python train.py --num_hidden_layers=8 --hidden_size=448 --num_attention_heads=7 --num_key_value_heads=7 --head_dim=64 --intermediate_size=1792 --vocab_size=2542 --hidden_act="squared_relu" --norm="rmsnorm" --norm_place="pre" --norm_eps=1e-05 --positions="rope" --rope_theta=10000.0 --rope_fraction=1.0 --qk_norm=true --attn_scale=0.147 --bias="none" --tie_word_embeddings=false --parallel_block=false --extras=["capped logits"] --init="orth" --init_std_qkv=0.0245 --init_std_o=0.0 --init_std_up=0.0245 --init_std_down=0.0 --optimizer="muon_variant" --learning_rate=0.00129 --lr_mult_down=2.0 --lr_head=0.00456 --max_grad_norm=0.5 --warmup_steps=0 --schedule="wsd" --decay_fraction=0.333 --decay_shape="sqrt" --final_lr_fraction=0.0 --batch_tokens=131072 --max_seq_len=2048 --doc_mask=false --train_tokens=620500000 --max_steps=4735 --dataset="wikipedia_en"
MLP neurons of a small language model. Each row is named by its layer, matrix (down: output weights) and neuron, and shows model dimensions 160-415. Each number is 128 + 24 x the weight over its row's rms, rounded and kept within 0 to 255. Numbers have three digits each.
After each neuron's rows, "fires before" lists the tokens most often just after its 100 highest values on Wikipedia text that the model never trained on. A number after a token or word is its count.

L3.down771:083154138143122148146121102087174120138124086133140127126131130111129120119124108156130128115119122110175111128105129097157137136105128099132104074157110077121165140111142150111158115132120148095142121114107131117144151136068084160138156142158120135135112124103151129100125110136124125172150123135125098151150165151133146125162140149095157115103126101167112133129135128114110055101128111144124142117093123133095171161138156105068129127104153134127155115125142169136072144115165107139157170171110149120098100118111119113142133128123116116142125135118091128179160168110149104155122137097157164151107132136128081126153129149151105121100106160134177179126152116131090120140140117141082104196187110184122087102125095131161168135134083141106178112090144099164154126119169127
fires before: "ence" 14, "ed" 9, "ing" 8, "es" 8, "ent" 7, "ation" 6

L3.down1060:154148095136080196137153106129111121142180133121102142135119145110112163148160105143108099161077122139120146126096110141131181138090072098121112144121140128142146143125142115146108192155165107147080124118140134123130119103096171156136144153091126120077169153131115154154115114139121136189069083121142138143128125071133116145147139123116110128090201148111095108127124147145126135117161145133162153115142162122127125124135115103098126106133154120122134146068157124114171125084149120078089136133127125118154135101131177119123130090165143138104128157164141125120171134085039097106121134137136110126130134138139133150120117155142168105147143126101145123121165181136133084144115133151123127135101126169136135107120060127115136148137168101156117108109107123127152148118118085
fires before: "\n" 36, " The" 6, " He" 5, " In" 5

L3.down260:138090163146138126092095124145103131121123105167116111108121135083133119132146153130085150124129160126099120150111101163091133120117088153118148129156180133123145163140137111124106161146136102201124167111123139133182098126119150145109145160074124108112113164132125132128128174124147125138119063104140132163118138155114110128123110128123129086125134093151114130106147134136102127186115125120156159073153118158121164120156167126131156101126118141109123110154128086144153138119178157126109083146094126111123150114128179105108134139137148130101129146170149123107108124137160132112154106122142054155118080163148120144140175121109151145155153121121165099154122157149111147157125102180084109083101079131099150138124082144151122100096124123118126131133114113139149121146124105
fires before: "\n" 90, "-" 8

L3.down762:136116082157157157107124135081150165142156117118131117156123145112112146138122120145162120076137098103103135177153138111188129115099133147056129155145098151081131143146110150127120128121137117126101145132098143133127128119100106133137096111110141128128115152093159107125091102110109124087147136128118094109125173125098141068161115139135119135163100127142142131154106138144117118101162128152125143094102128140132135140120166106088112147135126106139153130168101126133119095155121103140108153123122131141135095131101108121111114119091119133144173125132147152121088117193133181140137140143135091104107147114120119119128089126139168092132112120117151155133138122128090150126154125140122050174149110130147120139139148105139148106120114130118118114125138174176100117132144164
fires before: "\n" 31, "T" 6, "E" 5, "uthor" 5, "H" 5, "in" 4

L3.down1303:158103102080157149138138118183182132128108118112133128128108117152120115134119095110095121134163128075098117148100120123182135140136152156129086085128117096143137188135092170128146117091101085141139119128136115111151131135121156086127152104127151113128144126147138124118118172109092107153105088148090138111094147185124109079165122162150127127097156155116155158106177110117128152103093141153148117098091115125113132127154152112124134113162132122173133118102114118132120165157155162134164100120133144116111090128121105132134123136096154123166146084073153177124125115095114098166154129128111097146102126144115133078166117150118116171120147124107118154118139125126107127123158163126142066131129109170129124109173149138126132110099116118131130098101149127107114132123130092
fires before: "|" 89, "\n" 4

L3.down700:101123142114133120146112134108137120107126073123146181201097087102107165125129126152148082165123123128098120135152125143144102206135114117116094139115154090130115140171143131137101092128091178110164086147114149124108136125106117140144147139105143104140102155118137162069134093111096126095103121153126116094121121126164144114111096104118112124153117167096108138096119152129116101130160086158128156094085175124133138131085128078136129174126151125085159139106184131099174114098128111111145121129116097105156133092142142123127095117114128121153117166141146175102184122149075112130143124126088143125144094127124131129138123108076112134169157107087133109094120171122150161135090132111121108142144159094099080121101103108121134145115139108144123145114141104105098129129113147
fires before: " |" 20, "|---|---|---|---" 17, "|---|---|" 11, "|" 6, "|---|---" 5

L3.down1313:123104140111138126136142145107149136116086160103164151125100122101157139133144168155086159167139128126144132107135087137127158114111173115136115175070136154085134124107144145118134112141132119137102139127144106137087092136158172140124123153119147090123113152101084152115126155086124146124119190128086105163123104135157111111115149151124166086130103097128125123088134109105128103111103118089153115151135151157169135125103102139157128162154082134122116161129135156088127169133109094112097146149111133165154111081112125105177132157110118092134135141096103033161162133140129161109166117121106152134120143161120118144129130118132131125120157118123148103101083145137114159128113096143103089172101147110172157139168120143117142139130110108141159139158138120123121124106154122
fires before: "\n" 52, "|" 8, " C" 6, " " 5, " 12" 4

L3.down182:149096180141163131115145127151128129153109125177176169149175134092085149116116119096170089099106107150177130119120129102114132122111155104137107125175138121126091160118119096119096094149158140136108159124111113144152121169132133128145141093092095152116109109127129145112118105127123092118190109127158103119098166125156125116135117093118140086142088097147088125148137153124113116126103141105135109110161142173156172159142155147136137148118125108101128099115150132160117145120113088102093098109154155117130143112140120105156147109102141134133143136135108147155153147194118124135142144116109111137112130165153103152087106121135067101135095151165123146125119128083124133095143150132104151070134158122095175079116131120104122168109135127124133165153175105061151140096149114
fires before: "-" 50, "\n" 7, " to" 5

L3.down1043:143150085135163115142122153137139158121089167157107103125130106115140154158117149129097162162160148098125143119100106140105140155115130150131085134154141130149153125154162121121135091101086128122104094108144112108102135115125112105130123158119094131131154109081146120131089128116169130108158146095117136146138136106120109104118140170129153118076129092092157188161133140151120106133127109096158119117125135167121115119132097160144084165120143115134111126106067143165165092158154131171184151090125124140118127093144176099158119129139109070078088102154142117139149165145122149124133115128099112153088116123105119116145109134109113104150114143153112123120146085165123146111146116136155126153085135133151099127129151114110125076124139098154158119153123104120138168123137127
fires before: "\n" 77, " " 6, " T" 4

L3.down621:153172128143101165169153128111105111155096125123069118161100153116091137186114103088099090128120139123150106107138093133154129146131142170125130103124137141160109166127142132103119164124116129139129121141137159142119161095114137150163088120185137122150124134122155156127076105126142108147125117132094105179153137093135128096141109143096138089100123094111146135156134133159081125135126096150155100095157112102124118130155112140174131115142162104104146098111114167154130123128157097166147158087124145164102109159116144131158097102152122135138129149135136151129112162111104145095092117124110090102125111172110110136163110151164112129120102138142109175134116105157170120102143137115170117165150119119104129139166138089100129104103106156115103135140104135154133124139170151
fires before: "-" 44, "\n" 33, " " 9, " January" 4

L3.down843:060132091152153104148103136113125127162137159129138125130122136135144138165133154143127121157139108137179161136101095148143146071140175153163120137088127124084160174104140100117160149184118085168171124085150151155150106174111110166129168138085140151130146140148121124113107128136117116126141121155109146103135152142099162104116141112154143095097148117109134130137127129160101160171131123132129114100137132122108090113120092168146166114124130166097139145086070131093097156141149088153110126128127116133146148157135144090177142127123111135094119155102136116113169183130119137114110131149114159118137147149096134109143139146128152118096124136122134107126104140100115137061099128164143180059177118125099150129120141121156158137145100168146140149118160132116139109083116164
fires before: "-" 85, "\n" 12